Weights of a small transformer language model.
Architecture: LayerNorm before each block, rotary positions, biases, attention and MLP in parallel.
Training: a variant of Muon for these matrices, 1389M tokens.
MLP neurons of a small language model. Each row is named by its layer, matrix (up: input weights) and neuron, and shows model dimensions 64-255. Each number is 128 + 24 x the weight over its row's rms, rounded and kept within 0 to 255. Numbers have three digits each.
After each neuron's rows, "fires on" lists the tokens most often at its 100 highest values on Wikipedia text that the model never trained on. A number after a token or word is its count.

L3.up223:124115100161108081174112137126121114134124126135105121131160123143088110148112158119120152145099138120130104126155129115092151131125144157086151125091167131114096091095117127143080196148104155156118134152134153135127167150092134118099132140149135093109120132134128120118169109140120165161159058184152142115143086078120081141121158132159113058109123152146168133097119086140123088127100091124141102092137149113114139140162137166100158091117132125113133102126147137107120094117138161097173132142176141127132119163134095158156108113134106113132108143108094144137156116128144162107
fires on: "re" 18, "am" 11, " United" 9, "w" 6, "ü" 5, "un" 5

L3.up310:092131113107111125144154111086122128141175119152143118138114170119142143125143121159142165102123160136127104137121109163144123164117090103145155170132124135114130169135120152140073130112091102062129162116044103114094113126139143130143139117161133130134125144137127080122114106090095098141122137097122096094131161121133187136121148152136109130118168187144133174154138149125101137166154119097128126116137136093143109135157127109086131139157115116144125126141126127083112143112071071134145147127138171147134113127156128111161080122134095104154123145111146139159149140115136154107
fires on: "n" 18, "an" 15, "m" 8, "en" 6, "ul" 5

L3.up1608:098161129106159108136134116136138099137130121081149141147133154057114137117123120140141134152150123134117115125114128139140080202113121170163172144132135156123105126084133104161099111039120147109143136121122092150151148158118152125136176123132150143097139130145123116174152109151158087102094129171128135094093144109099133147148097114084133127137133171155097123106147134119133078112117158117150124134102101114146136164113140165172136125127098088113136127126128100111107109111101130142072080130105123154155075129150095152123117143083152164144124154097157099110147143110127114159
fires on: "u" 15, "f" 14, "n" 9, "ition" 6, "omin" 5, "ann" 5

L3.up1281:097149087159138092146146099119153102151086122119120099133108093141154130122127101100134129120123121129126082131124130096142136104158098165085110154150098125128159178137122106124149093092118129123156108132146088155132098108083123114134115108067104118158176133113127135151094167142120143127148111161107113117131148124114133157154136121121095139138146169138122122153133193120132120122159146122124142077127135132130092130111131133140137162108136134077110151115135111084155115129116155145140113135142171143130162130152103146152107134101105152092134133169116103167100140121147145139
fires on: "ur" 18, "or" 15, "ou" 9, "re" 7, "uch" 6, "er" 4

L3.up1625:146099174125136117139153164140100157118172135118090148137094070153105094123119123163122148138100137097107127141146133118122103129076115138131124097132152094134117159162126125155137126157065103135118144107140150112086103125092130141181114103079124143178144138122137116081109151137152123118147122101135132162148156097155130123127106093127154136134108156149099078110115106125112099121131109128175127092078147137133097138111136098165144087133118089160137126147137150109140227124085134127130096192107124161144125127124069130169123163118107116108106143096135144165155129136127144110
fires on: "es" 16, " resp" 9, "ey" 7, "m" 7, "me" 6, " that" 5

L3.up339:124161134142155167121121121143126101105171145103160113161161157109103123144166159126122144125088104136098097120153124138133099160114140134129125165093113100113137107109135156134142154112130112127115147109168125133117133133116109120117158122124144150114132089125132109167105121075176111142104120141093137149134171111116118120127112141146196131131117146107143096077136110112155176084154123117134151109135117132124150093127111088138101129148095138158127116141132143148108166101107149108113129085137133137149162102094140151094117154087095138105133106173114127131145116118108143152
fires on: "," 31, " with" 17, " FC" 6, " for" 6, "al" 4

L3.up337:167104095144124123111137141160137098140132108144156098135106074103119104120127150139140084100100141120161143125161097100137148210134178141175147068136139150096153144124134150116146168151092117123101103074117123105121122142116140118082141145150099125070136069151121105158157153131144125105119127106110141122146087120072085141120108135117122120140165148106116130119119088136134076139149115120110157149128130055117119146111098138154118104111133144097183094100105156138158117153121121133139154133087123142087109120110114135163138136117106131176104117074102115160167160149122101137
fires on: "os" 22, "eral" 8, "am" 6, "ag" 6, "t" 6, "ish" 6

L3.up290:140151111120144094125148124119156115142137112184141122121150167134127122150141137166107097144148103120169123142142107134154117151187114123115113123117113103119153091097123147141150128120128118097094131126103154135128132121117132115111145098101146139148148086092106153138125133135085132134141104132142131092162154104173095138106138148132138135085145110252081117145129091098138115096150108110146119139090126131133125148144111140152124147103151114183117114139093134171110127120127137115137150110138096146182074151129117115131137120152125171124115076124124106168131154129184134112
fires on: "0" 18, "av" 9, "iss" 7, "ig" 7, "ine" 5, "und" 5

L3.up1654:125155127115172067162112120166130120110089158134103128148103123169121082118130138137110112122144159145142137147153086138115149146095164124096119186153166130097109163113146139119114134124166158180151134120133177148106116075130140062097138126107128063141143136121124130097099164142175127114111190149148160089119118110102140149115163113140076122102138164123149116065122114120123111096128120105137133137145140163125111128137099142135150152151139098088126114112132131139124124133115137108143144146113161123139140155143168127134113141157153133153106104139085143093133117164153182155
fires on: "op" 31, "lex" 7, "cl" 5, "b" 4, " to" 4, "ew" 4

L3.up1539:116140135132158173094104125160133118129100155147142157141189105110146096147131109089086114163183167141119100145128109145095133147136122122125141133112171114106129108117135115149144125138151136123099110134135099104142103081137149135099136121160104119138134128146105173138119158085171166137114149134147131122164118109099146114111114123137135113122074113148113121102101163137188132109129139099116143166113134118151108110104116102146109172135173111129090141145112119136120136120156167167157085162118123123136154151092096083145151100168127108157160142110155148088171104123159107127
fires on: " " 33, "ã" 8, " Up" 5, " Cat" 4

L3.up1253:137111092116118132164147133115151114100138060099126115086082098134132072151119152090115135134116142148131076113133142127162113091131169203147141151139122106169130134096111175120123124104183170143128143178112139163119107138158126099125072136138094103096112167098115118078131128113098144114096099138109120122115115107133080156155115175160144110152159078112121104147145143133160135113149134123088127145138132137130197134141089146146078176112143086147148106152121146087128096111144135114096124133123147145149113140117103130135157106163133106170102152126164132133135139125167084174
fires on: "ent" 14, "er" 11, "if" 10, "le" 8, "nd" 6, "e" 5

L3.up1287:120132138116077098102127141149153137141086126153130135149148129148074156098115162154162138119106161117149154138116097147193130130150116126132120123154143181122103081128145107161113125139098138137118146117115152121113089175131122108107096142124135091100127129155178084123138154094116121108092137127104132160143120151111106145078154132164161115146123122111108110111070121130069149108144086059096136115127163120116123108155110125120121113146144100159153192111097142125127137117166140133133085131167120115059144111116123107094138147136132110125107120102097057132103127100090140121
fires on: " this" 28, " that" 12, " Hung" 10, "ch" 7, "os" 7, "ston" 7

L3.up405:111160129186119109114087114132151137105106170091112136118083063127049121086136111111133107131096138134166121115095096106167123139093136147142170126109116118117139123116124138108156178134099136134123119118101119106097149139098151161129113110119156141138145134121125168100094149117163105114182137147101117203108135112156128125099136103120158094099130119135142125093110142121091103167158142110111164111089134130131126123135127172176157147112122150116155156159124098148139123117154170112114144155146137168104122162069096118121159123109107110143118127098135128118096146131133131107
fires on: "ard" 13, "age" 13, " year" 12, "ing" 10, "em" 5

L3.up1659:121148171121198120101126164147105118094155139143120151096117140196149154174114131135147125127181138100131141086166140124137118101141130171122171123147097161100104142111101118163125106127131116097115145160110138140135142152118157124144072127124166084122129151130123135119136104163140091114112133107149153149147136110088121092144159132137149097133091105105127099109146119141127175106135098137149124174146079132114142156125167118124129173076163136153116125081109134104140121125144119163126108080121149139105113104105140160135130097164160143131115131114110152088103108160130126126
fires on: "ut" 10, "est" 10, "pl" 9, "th" 8, "as" 7, "ig" 6